{
  "norm_eps": 1e-06,
  "init_std_up": 0.0406,
  "decay_fraction": 0.826,
  "batch_tokens": 65536,
  "max_seq_len": 512,
  "train_tokens": 638600000
}
MLP neurons of a small language model. Each row is named by its layer, matrix (down: output weights) and neuron, and shows model dimensions 0-191. Each number is 128 + 32 x the weight over its row's rms, rounded and kept within 0 to 255. Numbers have three digits each. A neuron's up and down rows have the sign that makes its largest values positive.
After each neuron's rows, "fires before" lists the tokens most often just after its 100 highest values on Wikipedia text that the model never trained on.

L12.down562:163146142137188213099108152136120187124137121155086095166154117130215170144133144136132128167141062158165108103132148080087145146139111095138195169141055159146161125139137132148145158138140060176102085153149146102119131133090103144132108135128167192117087181135130154165141143116136167122096112171190071118188134089146093091104170110152146120146140194078114111138118152135127110100156122198168161109155137165121101192163134144175105119147107207098173167156156092086146148161104184150170104136146151096112085148121138100186130117110125099140122171132109174128129081099112102114
fires before: "s", "l", "t", "th", "on", "b"

L6.down668:128142063092076118126153088076068124144135080148106186125142122067189133132131103144121171113164109068112150167105120115133114128127077106160134115139146117164075139145145113132179109131144119122134119166145171117134093180148166148164164149096132133101131205194092086152169104134143099131121122158168195113178092090139160080133133091039175081105137129052118097108119107115151081059146147151185164159156074098094098125085199140121077154145121127169161115108099160127092112158088093078108054100152145119123102100084163149108114109111120164136172196094105163174126091129131166196
fires before: "s", "nd", "n", "e", "ent"

L9.down751:163147127135093148117118150102124139074068096138151076131134104209166132130156114154151153090124105127134140186137106147115127110152144146137123150088080184086146143134154115133085090051161151096156174139151165078122148157143150137094068078128161143121134140170059112074131139148162141185150152193175138124065100122110157154132130131115198134121102125111139123083154127153133127156075065112132184078124187070202076123202133201157177132151099110132130136110068143150133094105117145138194151121121130124161086149180050170095105153102113109130176124124120117163101100095140145113
fires before: "e", "ed", "t", "il", "p", "ion"

L4.down160:111146067165161155109166116174097146118118120219117120078142140082139126115085096147141110122064157128159184082126182107160139150075082105137145096115184125155072151181108122113098168156136071100099114098149149126114104056132165174158114148155153135192092147143154088098162138105138109144157134128168085104143090094108174084114116103127143137105142182162084099167163099138200135115115154126139121137150109115092119062153077149175146118132098152131084165162108071203130118182107119168115142141111092147132121130140108137089157134124160137195135255091144066127086128175131162074
fires before: "p", "t", "m", "e", "n", "ill"

L2.down524:163145119089125144154157126102145124119081172169173116122097108139119115131117092142120142094116089098157092104107184089091166138136107092151133129131099136139139147139155131087189122062173116128070134153208124067097111099120116081158135150106117083127133130158120120130115127062133057135167130159104155150116124206093087102067133193120152085109149151102147138163105187130104086098115180138187134180138128139160137168081145056105175091080125143163121169111140080093147130104098048131090069152111192144160150193109125161107160151132098154152112112093160083097164089082131122074
fires before: " |", "5", "2", "7", "3", "0"

L5.down128:169123110182110145113145091113120188126129166197110145151101130087151191047126074136093148104126078152092147174107151136144152119135133128134148164092119137143109147187170103178142113121070135090152114137077132140140155157150126170143110117098185133108127109084072145110220104156167149154104131117130093155166063164121118110174121156068118135116182156111051097094157066103174101133173128070085094164173156111075129115130127184144134026158153161144053070157132151126129098153137168093136137134091105143156157142135149103068120128162136113127155114180118137139111105144180110129
fires before: "ent", "i", "ed", "y", "ing", "s"

L3.down504:128080107123120136168149072185075192129187145202149124106113098146105109106144121166128089095123130071168108145091109083128116119086111102114154115144138108155086100118171138154083139133161082070110124131073147121109107183117101095085136159133139131083141134169098141068143185133145132111133127074145084073156163111133142108125122116119179097143175087125109072131147086090135109151165159088111085100131131127145120100134158129125113212128125119158186149170123152196125156217125174134154196128158071138145153067117178156104172070151157162141197167135112158150116112096112085112
fires before: "g", "e", "n", " of", "t", "s"

L5.down97:145157131126148124178119124095098124143139121127152107120128132194130108110103179112060130178139152088151143098129096139171096089059104117091157145162149125145136108093121119164160129167092069125142177106176166202144119168157130107129155119143091176107158112118139129110137118129049140108134100111104127160148065142117163202094108161178134121090150134167092103113175162165134189123167134162143139130141075131196131107112156109196164113114216135133189194143113156182155137064136159141173117144134096158157109094095095129142103155167136154178101191173094089026166144194149116081
fires before: "le", "om", "ed", "il", ":", "b"

L4.down17:082101076107129126105152076142082151147112174146140108180144125164147137162153118075139131123200161105118158163134141104092113096106141133076126173180160068168169138125170125162096140101158118060122164148188137174137144142112134114043102094097080199153117167090111134087098101160128135120132101081203121172102150144157148115093192122125096114135158097100121098105111193169124133120091087148113127144129128169145111149060129121127094148120134096127179160134110133160063112126069119145128114113189094136173105108113169120108169103094150150121100173123150152159137124136066168156
fires before: "n", "re", "t", "s", "ion"

L2.down631:115123130137118087083106080144177091087127105092169137149120139137122101010063123122132088101124135050107117155175137146097140136175110140135125145126110113117108136154130142069093096162157094095117128117128125126119088107138135151077131085091139126090125162124141113123118135137156091114141132084152109119148126121187146122134117165098137121135187166097081150135140118151112149141076155095124104118167065046180123051149191078152107223155121178146119106131151146091151124147133137173133154201121131113149111036123156199135183166144130159134093172129129177157112169107173085119
fires before: "b", "p", "es", "or", "ed"

L6.down140:187088183122134081062085120108151175165129166124118107117103126140088067127120144129090111099160201120145139188152074133146200149137092127140141084147113188119132129160105100158114179122117129131097152115123111138156122175122138110122123095177153191133108227146173083138141164127078139132174091058117203123129127157132146165107148130127185097148119134141178094165133151106162164103131121139089154149125120096137146108138080097148120121086148120159102162164168177142122119130171123240108126141132089128191114055141095146132155152077125182109162138135145131125137106093095127153
fires before: "n", "al", "m", "ut", "ion"

L3.down606:138112124139101105124123161073189154154106101094155111130190135140151115150082121188096069142100137068133151064107156129100207107131156133152167152126137132141173186133085114134176183159095128116133130054047159113122094154121102171116127102139144157071069119121079126165138158113166106108088178124145185053088168114139140130124133081079146136100126139202128112140069101127116137144175126116155157126112193091110112155079114135099113105163119140115160147144174104193165155107103108124090167077121177106229093152115080153131071117120119133214134138135140157102117115149175077072
fires before: "f", "t", "or", "i", "u"

L3.down524:067162210130134119114141158180136106097112133107158152174140144107087101152110155123123076132161099111105099118179109084126154161143106173155097143119116099126134144128013129100173096121128093138082121162122142106110159124127129154136142133066082089120198131047159144140163145102084091170142127134123155113110107119166098122196098175103093094036168078109145127102124100163131157128177126101173106121152119107115178135114094094096131161094159161174112155139182134203121153132177111121121121147118105067199153112112091099109140123127188140174111158134161118120126130143161062155
fires before: "an", "ar", "am", "il", "art"

L2.down222:084172096159164127110133155129084082144136072150108171112115145111125152192143148133144153059125105136210108123143102070162161093178152121152132177109150079178125117077127087162115139058106125116109155121181159119101151151097084094083141141148141093134130196109121084160131064106165072118078109136074141083128109104129114148078106147116097124149178091040099098142142141152090055126143150155151090123171090147165080144052157132147127107115121082128160122129168119135156169069129143099099138199137129123150163137133105151124113109141041102169107066177128066125132136115094134155
fires before: " |", "0", "%", "2"

L6.down249:163151154135107166134156179131155141145101107098129194149146114146093112157108130118128149077115160149064123171149174090072113117115074122083164096100079110079121128157187117091105117102119113132149135106081142134133139089101139076157157184094129145073132153099097107113136238072142139117126125128137129175181153073084139149163171103102163075144081127130153097154155114093130115101073069132111178168094096152146194099111114177147112158114193131120169137148143131179095149104122152123094154060156097109029156221159145126121153173093135202092158110129112167150145132112141093156
fires before: "p", "y", "e", "m", "ag"

L6.down817:118169105115153124068152097146135204174152118096139109106166152090149140165112113116110132128116130093135103133161106095169161123124158171168137106130171129130140102164125148135128115174127151169087042153123082134143122130172160183085147134092153034125130112121145156148088152187141137146154131125104138126107162139151110185161141116142098131137091171124129144129072145083112082210122104110088082225110133127164130159114143138166152144157139139104185095110118096030073087110153099220087081171152125136162191099131066115135125108134151150120146104141089128175164118142150097156
fires before: "en", "b", "l", "an", "t", "e"

L4.down397:161102168092098132137099166129177117147117118143183152125189140092069104124130175129093147129092088165141170085163184104087148100099150150159176143130096128095135120157129127128149129166155098083149079073130127142127067139159078078130106085102145119110105133108108137161131093177174105197139175146154084129175124102113154113179148165062136132075117107114092156054109127114153095137120136183091093114055090085111131143062116122166111155188142107179119114115089092146113128139147117128118161166054115089106113104087169129117142131167101143184149115117158104135157119174108160139
fires before: "t", "p", "m", "r", "um"

L11.down591:180208103164127090105117140136075159133132152178167141165092116146157168120137113137106172187121164082119176115121174151132082087092168083107107115198088154103176090119168083071074152169089200119122152104167121156074146155157091132120129191079095079134131108174139173144093093112148111152095168171080154144118093199106118102123133141093161122113111076152116145134123096131150085116095116133106084142036132072153112139094151141069089104130108155169179171151137120167077124095138111089146114123065154103068103108057107150174124138113161118141140133143136202155165148167128116118
fires before: "e", "ct", "es", "re", "ed", "p"

L3.down369:177133157085126142135155151111139141150146109200151119134129077103137114081123132080155152110129107198162046140076109202167132175146163117117151095143165097134148118100119112150091108065083203110085173150113114092095131060104172131112128148171110138172097148130070104129138111173146154150151149129143180155055156140181169148134137116133094168082128144115099114096127099169105191161141134111114166099092141151132173095177154150131179106151135130158189133088135137135177117079112067140157131121120166100109196076117184180086139149121110103109118142116118128108108113128087083079
fires before: "d", "t", "ed", "es", "ard"

L2.down811:133133149141163131165119145089120165125106184138144121123130165150140173194123120140115094130112170126144096180144076124118140134135122124110182133105108096143087103117131125125098144168055142128029148122123145174111126165071106157087094082108179157141159155090156070140179053174096162140081113121090167120121090093149113109111118189063130094204131080167180099130172094160111087104114198127101122103066075036081120152143164128102142116183172179078067141089124123153165088116092110115126117116181171129109115158142071116142120183134210123147137180132110156106146116164119142157
fires before: "e", "p", "m", "s", "es"

L6.down275:060155076112185119081149209117198135150129139183188142127139105167122131096152126060088114117149147147124133151128099157158123085113140137188122135188163142078189121129109185075117140111130123101115099196101121079133127164148183088118134092136132042125145150140109126061100120177098141111142138095175169144088101073131143094132099170087174161126078147192066087141039152116129148166115172077129113174153136100112126155118160092122115157096133152118106112099192138097118136117164097123093153149172127140188158157124138110140162144053152137094151129120113139148129158177177140181
fires before: "d", "st", "al", "us", "e", "om"

L2.down131:095129089123142161194148181128135145103155159142091121141084148068137138189113127077144089127201093107103069109105129068104150077104170114167170148164086114080126120167162144132179152181140145141135151099091148132127142072139099122129056141147159118092194121169079145131067136211121119178150066126136134073085101113110118095125084134112088094146107163130149095110124196090175119103165160178158098133104126100173093149122110149135170169112109191108140151089083095179074153163148154087158119075187104082155095130168140138124138126077121088137140204094142115172127130124164156093
fires before: "le", "d", "l", "v", "s", "o"

L3.down316:139112085124115119099143133149113113154146100103132140103168075160104135062159164147173113119172178104137164179125099142147136087121114090113122196138148104101084082086141165127132109121106118098162137053127109121094141139155100123113170099124138130108103184133087091076136174121100128109181123169115120123097168103194078153055174144100160067141052162122172128161084135089103226108158171108175103145130130133143081128142131120124108120157186122135058166063087155061151066140106153099116152143171138077103134100175135161136115156083112147111104095157091096131129203098169127085
fires before: "m", "e", "il", "y", "t", "um"

L2.down571:120172148133172188088133155155074146162142173086118119151108173103189163123129131109100121111096130098123169101153111080099139100113104142152056171118183102102115113121149128125069112159162114104150120119196119096125155069126148068167154122134085203105133097117154144113106136112124113085095075122138134096168118095133104175148125100209105078079143080120066115149111144178064152151146114157146146149091083059173135117112135157123182132161178144113133156141171112129093143074077096111100106162082112108123133164180108135112119108131123167140120121188135115100101149130124109132
fires before: "e", "ed", "p", "il"

L3.down603:192117157166116166088084089086154146111153185112099097164216111099148127116107165112090133126070156123108115181126124135146156143088147130081178121156159164163120107101172156100150113084118093100082133137079116108117139172147105103099089102100135144122097155169109174138146101125146182154140148173069160186164191188088156093110153126142124141092118140138115131140068093074203173109140189037114152166121152086105112139198175145161152122168176088073109092124079121130112083098109095106126139164078150128131127151105139106080172103095112115171096142111129144111133124117127097106
fires before: "ent", "ing", "y", "l", "im", "is"

L2.down387:188108084123129192074132152136168184142178151161117157110164061143131089058127083123057070123105093107134128122110119142160099121114164166122125163080168156134094138120096082123073131090193128102114117168124135191145145123120153098107092160070093133164136152185109074142133141148173101137108187150202160167140108084142154121161138182150136114118090100130108171141109142142089108147082089157144110138192193176122103132143206141161179073159130153133133134039141122145109122141112115089110090136097105134101107103155063112096130147106110114146131131117161105176148102085142090170
fires before: "e", "u", "es", "ed", "er"

L2.down633:119168110164147083095115052129164189106123102130118141131126120152130191097104198117152155162092176090143163107079137196117134159129077120099109118098123097144103190169064159140134127076096109062089114130150133166116158151131168174095149065105145113152119162161115134112085097142148247164141123102125127128172119122176152180099107127126126174168093150158155153139089131058105095144174126142125067146202119117132158076132178144134129107082144134146144139149119151143126150136136078143117133205120187168204166090086101110167146116131120128072092155120090118126174242162173144142
fires before: "ber", "an", "b", "p", "in"

L6.down748:151147143118128146091127176131101099109127167153170146107167143090092106102142170100083104199130118090127068171112226101107067139156196082081101150121140126157102138127122098067107183113130172144116140161137122167112140209113143099090076132124157103146148102124120109067111143103123137144124123162121080154141148128103110054121099176072152134175108153171090135143090136202201079137072099134077097122187104138120156090121175174127168154159111115174117138123117129133070138132136130108048162208106149148070090107201150071107109175117090127153106093113102106120135138112114131127
fires before: "ing", "p", "ed", "ber"

L4.down257:120120124127118089143092096160116119093122122156117128092066095121131140164163123146104116157127146126089164140162105179126167164116144097183140029120098078119108106109114143150181109162099094141111129108143122133189101127165154055135174114125147120114117108111072122157138169133064123109124078164113245146103100084099075165167090096101090065065156114143160147138109207123137139155160174075119150118105120152167081132080138159159154129059121077108123168063146140169090132148140102086140120123127119140130121099140119162122104174144149179175148196168156163155114148108171125139
fires before: "in", "an", "am", "ion", "h"

L2.down826:189151188128149122133130122152146117110158092117114149087120117085138108155171160123141180125127111079101148158069128133198112173109162142138182117121094160155165092126178159087195108188150206088114124117135152161175119104130082127146150090124083140157137149156074153106158065183158163151135130128134158110104156094158141035145115155121113156141167142106127151123119173147092139125144142178113152188109195114101108131121139149126111094117079079124157067047087090144087130085145152112132125153172132133115195090153108195161116115158148071115168182147144127091157104119091120133
fires before: "e", "es", "ing", "ow", "it", "a"

L12.down445:130171165100118110117141137154152088105116152084173126112126113106101142093110116126160141103132181084124141146160188066128154118114106196069118130169142152176109225134209175087144075059098111168092160135190110145142110152117097204156145147150153094117158107143147100123069122114110183170136136140143122107167108133145143147096087121108112114114129078138139127148075129146179080095140122090120140090156096121165220145106135125101139122117090190109111141111166145142119088149143139117093130090123138115144137163191176122148119123119168116126140137119136151094093093160058093082
fires before: "9", " J", " D", "0", " M"

L11.down37:120178134172190220127145108129112099134106180088153134151132100153177061099157111088130106071131143128155137219134132118149142152082101128129183135102129112107140091075144143104099115122125140089108131137107151129123133131082129113111140128149126107071132180107123164154093148124120088087140149212147160158132082129122131155131155141092141071165141138176150141183135138159167092086114129083102117133162118151149117116211142163082175142139161090167053108164127133119132115110096150164154131121095148116073118130213105138144155196089194196093186158126030131163141118094157137151
fires before: "ent", "c", "es", "e", "y"

L3.down411:101184103082125118167148098120152126155065154100106124170100159107141154125119147190122132154076185187122084048177165122076131119067148141131129063168172093096141134105155127072112203124133152132122121130133131112125067134120106075153132195099138131111088127122120140164131112126209137172138115104157174124211141123099159122111136147112080093084097115159133113135090113133134110161236054186148098138118132144169106129118126180113130095126106172111070071056118149146088123078173124174125123186097074126064145167081137058098118136133156108105154088094144119165184107124086102120
fires before: "p", "ver", "w", "ut", "t"

L5.down340:109096076071128145117141156131197118172158122119097137148144100155127128119166089166106080112120086067172173160133162160197169106107168153150178069131112186065183134104091137087086127197150100149099147100149125157123108136118138093156085152130141123122103176160080126114147156108126139111101121056198109137050142150114160129090108155078133106087142150082088136133081158100137089120103077125138133164129164127198109142112165089169115088110176100160149104111183141150118105120107160157044070185110139154105159068116131129192177086102079162189130095175103123123177097106140119137
fires before: "p", "m", "n", "e", "b"

L4.down797:095153135152119179126160154063125096125114183158124155114109182179086139129147077122125141211168117112061137116115053103105144110124073109155111203106139075104173152080104138137151093148114137094193096157076168129089219130142084136133144140216094123083102145159080155144151120109106146160125124168088162156158151136126093115108170139096126143102130113106106083129153165149109141172096153143112144163128143111115103088128124083137095127117165131145205132149131154100150083131112098186137136158115103132196089174174117149115091181151161154124130093095089114133126169124118132150
fires before: "e", "ed", " |", "ing", "i", " in"

L4.down596:170131113131089159127125205128144107106133163174114109157161099093061095150102116174134153113114112134181099123135150051193158100068149171128150080154114193066134144111138122079163168108128122071095096107080137064129095141119120094138129170137139136143128151082137019171121161148151115107095121103090120126138134087152144082058151119142121113077110101170125170127076101125167095126127139113111155144097118122139133129167143146130087210128094156181197142072107154130127144136145102121085208110130173159109143103142171144125186132133129190081151148111162111102111146133172113048
fires before: "t", "s", "f", "st", "n", "c"

L3.down201:129122135176176146168124154157146160074142153063131104165105092080101071122178143087146110157128126118106121103109137172090131165153131159146134103171113139179185155184097085165124170132103126107097173188103078193095149147087135110133121157137100179098141033103106127141059104158140158167148114094116117147148122178135103127152113158149114141101160105095076114142088065141056131140093076085143157106105166149133140215103088148166121155088143152150146124093148116110124120102162118146077077160100145148136126121190162099142139105126143096115127094070121089113141145170094121107
fires before: "e", "or", "ess", "t", "ion", " to"

L4.down354:083151119097111141186152175147132142133084134142086157133112143108052075092131182106171127141140141170110174106070095143150154134053088146074109203078135178109135126151134125109118137101138194116152171163131117136146173149119176149097142144165108173134107115129140078116113124140135130189135097132139085147059129138129131156064193127137114100093111157129105155139075086115130134133138142136205179061126149172119154115128161132101174140223097086112116188160140129125146071155167136133130155136150127200123146083111095129137081155112170054138095090116147143151182121158095112129
fires before: " ", "n", " the", "re", " a"

L4.down101:115184105149124135097163164107169101094129107110131135099175122123066055098138108086084170126134148099076125077136133056128125065163142146159078147161135111141163142111135115142129119116151137129121143174044109153132171132125113126182107127106136116091149119057110123152113129136098120124139135118127129122061143125145137110127130088146151127182146127177075090106123118117083098133150166148188118133120170122103063118063154204100056153142136106148146152062141107174069137135088090121120124148107121118218118132152186148153144085123162116208139122133087054107101163152087088155
fires before: "e", "n", "or"

L3.down425:079205114124115113125121114108175104174131148163193110135118123147084113112130087118147129129145200129122144123122160138110081100120157107161099058150135131086113114129138102157083115167086141148141180131199158030157079083118121154163177093146111119155146113127132160082095151151102104097141128163158110134169127117162090091112122193111092199139175105164112155091159160085159146135080073146162110193085118125102174108112123092146121100156107114146098150166123104128096142110136118125142133129109093130129142158100117113155183134118168189117112107074118119036151154137114139174
fires before: "1", "2", "0"

L3.down34:158127089115232106108150097108137120132126118214148109154085147140079158113115084108151103064144163113126113075131093101134123094134060136126106152123120105130154190083168093153092122141117107126149137106113163075056120119162114121118235061144143115113124081164093166097140120128181126137155152126094133164089042080104112144113116167150113156099159124134163127138171213073163151109154150116114117159128128124143174114150115087170136155109113155132100080147143137118074087115114139084181131168128161191187157132127094086145171133108157151137134209130137116113139079113101183149
fires before: "0", "3", "1", "5", "4", "al"

L2.down528:096163126106089128087135077091129113144113159101127144151073073147105149143149091139163112135151142162132141122162091130138098082095100107132102117093143155130117141113112141064167188095123163127144163118143108117148114176096111132069110125141158129137076144135150117085171143035222158127077173086154127128066125143201109099092095152126152092082149064086111181129113093123113209094061115103130108149167071161173116166133152049139117135054104107118134147146106091127132146081137099173125140131114116152074151134167137084122112151091070127197155144147178149101106150126101099106
fires before: "le", "l", "or", "el", "ly", "il"

L11.down207:101062133156123056139131157181128177095191090134156135141158155152132145111130116127115121143142109153078122179119064118148176133105159074171106143212130102169113181122117165109078122181110170092123111149115174130139115127121171170088164100090101144154183159119164123143132217145103129153149153129153123090097113127134124113120125102114135169141055138101132109143228148145134188097136122092108156137136076140157150154139099158164115106123141044151153133133136147134070101130124062154149123151120117105150097072153098132133118146191138165094107087182134117134180125159078120147
fires before: "ent", "ed", "ion", "al", "f"

L3.down821:186129137150137151120177096108137132152128131110174163159171157133100125112126152073156138138150141141120126152198140107097126124129108100075117131072195154131090062150141123140162105106125153145124155197092171082120197213092118139148123114161146083148139165168154066172159093111134154117137127148100180114141110116072079104142131104128121098142207178099178150162101148126120121210125130159095127134103147216096152128094162078125123123139169142146141094106154125126102091135125229109152070121141208124172140115158165114137113127101146142119131112110092133145095129170180119079
fires before: "e", "i", "ing", "is", "id", "s"

L12.down226:164137106117073151182103114112157119118143165111134137140120155202175099092122137083157097114122169124134177128130118103145189080146110141060131141116100099124133155150131090070161180158099109145092130205177153186143134129124109213103106121198143109154122128107139188124088167113106145148122139180159118114154138167156095155128129193125168159092162132096095083186112184137126133143120161089146136135138123149130162095145118133098078074089080169167091173166114159156151119160104117121139105144112060173117169151156154129081079115140095163082152144170103153145093158133122164105
fires before: "0", "1", "5"

L6.down436:073097113131159139135158150113167156162100109133162107075030106142163082075134119137126095143112081106202083114155122137116180139145083101110163113085101198122191146109175119086137106126168141148157140145086135090146168156166135105142147108097156155121098085067131170065137226124165088179153104119124075110147149095123181153155125177130168088155138153167108173133141085118174133089138191128095132157151122118106110126119101141132157057144090074159178161088158133128140100112129103128142143157137186102114120200138154120145127098151183136069159113074127119138091097085114099097
fires before: "t", "=", "==", "o", "|"

L9.down742:061115096098146123186193137075034159085029123162109155172133159117164160119059140126110092084074115134124132120149188147102105078083103085187182169049121119099096084206176165147136087110133138141107159139138130091057110170111088081146177115148139148149128126129181131110204099118179175177082128146133115144070129154121133096149167124147130156096101157075110140158107144136079161127125145162087116094099112123100130137109204096084172116141121088143158092137135084120133106111152167106112128134148144132160162150134130093126126159124117163156128126133139104095165055132185137085
fires before: "nd", "s", "ter", "l", "d", "e"

L12.down789:110102121055170177141144131138115076107147124148121115192169145115125107180070098137145130115137075119116151085136082074141153074129104115127173100163064144114075184153193072176155104139143157185105132139114073164089093136117151148155116154171135085172107136134146109102095105072102148084109166151182089093112122126086112141148150142107103130098184129147174180126104168157091085144144189119153103155093131124100208142120127118167111102145079192164149171145094099155180127150108090103137140149116090106094111128142167093072140136163128096181102075113157152114101112171111096113
fires before: "9", "4", "7", "6", "5", "8"

L5.down771:108090141164156110145113132160121128103115087143132165104109134126076134135056098155149123174134162165225077132077126154153127146098112142209142061098183115110176124100176160136131087096120190154115112091166177161148157153136147119099143080131205199133124129090104109171080119109107096153128111126142157166160079113124136101111109126129159150055147111138107187148117113080117159161149153120087085154136116147141152150166150066136120150128152152132172093143178151170160133198104070125165169156146178087171126097149107097089094109122121109102115039168132147141118140174133191127
fires before: "in", "n", "i", "s"

L6.down286:050127154081138114179122161161103136125076111197112085116087133111079142129106147161170189116158146183133116125128115171142143103210098121137148166140065140130096096083135152135129097131131178069128176172111144084109113125163145108118108133152118170140142106096071108101104182172062170158098102156133199154120099078133171129156137166163100158122065122102129104140106121208143154151136127148113220110078167161142112130088139083092079182140154117119104161063148161114112168134168110095202170121111085147167086155121168170129170172149099052146133068134126106111114112165148125132
fires before: "g", "u", "t", "ed", "d"

L6.down815:105101132120169131141121148166177137114094083194114151115105179113169156117096136164195108170106131129137145102117150111093082167125099124168154070074122113092107100135160132077157187145167168145217134162111183115126098092145126166090106080129145183142136133066115139128143119158117121161133122134103210097078115086171067158101174174135119147096092106085146082116110186134123157120142135151115161106108126154123112175220144119138141100123117094135149114147099180151150076156095119127158077151098099137142107093114137093080128195100073133146109077159073143139222092158121156172
fires before: "g", "nd", "b", "n", "t", "s"

L2.down248:161127093099070165105151127138135069148100131092093165100104127153146122149129144115120147145033136147098136157115060194099144089158117103184062150111161152119176093142152114121206124125141093202160124066138181107137141116149118157136177106122099068099093149051114159132114140107091146131132145127113131162122172116147145153152096149203187152115170112069145149118090161135089098147138187164181111113099108116175203091143150137068166177117141140156080122147113132100179116088107157114159113174117103141172084132094131111125098116088160166142148160091155145110112230112085174098
fires before: " |", ".", ",", ";", "\n", "1"

L3.down488:105156088119103114124119138047133112124128151194123110128134154068089165129126099130174108101121168137083182149203168148084041109128157090170159124159175156066098152161129121137121084154130114149104094168194151060075154134155140147165102161116117124107184114100117134140158153149085131096149141163171134090074150169155132166112173125126188150083177099147181113112162149127171145125119125117165128114129127123097193084137122135148104121115115111152083153150139101093037097096146132068108101065127181146127132131100174171188124115124126144094106199111130109101132162154147099153
fires before: "0", "1", "9", "8", "2", "7"

L3.down220:075167145103110116103121136146151071164113123218161085170184156126149137156148121147078107169130155193146108118134196119127141087153120115201131078097126153131143148071132155100124136125062135122123179120154146118095131109149090148154098101129133189157151138177146176115104156148066123097141147127124182154160091152104113137071137107204168125104130183203170138084208073108193092148100128097104067096105094168145191121147165117191087204117090157190145178140136122148127141112163146117136109156112194154136121126122164127192153148183133135170078143142162119082169114142153164131
fires before: "1", "st", "n", "l", "ri"

L2.down180:110114113133139165067159164110114135156092147099098108163108132123119143196139092164114171188169123087174158158101092196122105147104142188109133184111123105166120085164110118166195150126080087134141172159100131149158145124108050147081088092109101156162091145130128117125086102072096081156088146105128167110084100119178150123124143097155081129181117140110110179153147139072108124119091095105122140137113115118129175110122111193062169189087078094164113083128074122130146065116122113104117171108157137108074140136143121110127149128057048185126143181141135083102184128132114099156
fires before: "le", "l", "el", "or", "il", "a"

L4.down365:114100111050162120145165145089081078133118169148123164141082188138105114178119127092092109134167134190122143162130114147131101162144062141162183205160181113168106142057181133122085113118109220152166157133134170095079137062155166116152109067093195153140161146069101141127103113115190132140139178121118116112070087135104107105136076113113158084115104149147166134087125143098130116123109087168111063172087114151129174128091161118159093135122114118139098065127147134129058158164115159104118203157182102078173109132086103104081097119077146137103161060081094113171155116108118114137
fires before: "n", "an", "i"

L3.down2:141092104142110093107134065099139088152128125156186071149108136122092103115117109037140106139143178140041158130126134130110076151141092111121130137168146111181119105134123151087080112107110141132170185122115134140105063101130141102121201105208117112131118122126154118058093136114103145129128123160098173106152107082155129160168117141095141113147135155212122082080137103078171102126109168079154189140142116148127161121165088120139140080177088164200085087162112096138052091116101115101177170141101143173226131138083151126124165129135149159145088134133162108091137151144117159145
fires before: "1", "3", "en", "2", "7", "6"

L3.down671:154125142117119066106160122096156086150105126022106087092073157141150110110125180110112165098144089144122094177127177149139144139132056149113143189146141119097127123078102130126131112133091100090105128109079139098149137170165185153090122112091130106150155164137079182137099133113200093109145132118106173110110117120093090083111158122149187110148115146082099069121104146155094116131107152114062129148132154080129143131093089130130115086143148130073060160171147120190167094150065181098158143109127110103164152074150099129107127126078169125138091040122131099146039123114122170123
fires before: "al", "ic", "er", "is", "an", "d"

L6.down555:194097169169129155151137145130127162132103177168078144130130092154098142152171065159147145121118160094161095159098157145147169133159064124121139133130137128108137177118128155105075144129168091121119116088122114119144129157109116236103132177153162155095125100102135103085133098100086153123110103082158133127154105117156140061164163168136129132142104088139121154117105057112078149149149138163119157113156045143139084086108166138164144125132100082125229076117088143107125092179097152153162142077108094168083135128152124091142161161145184146172072080143117176137145095168127130167
fires before: "e", "g", "th", "d", "en", "ing"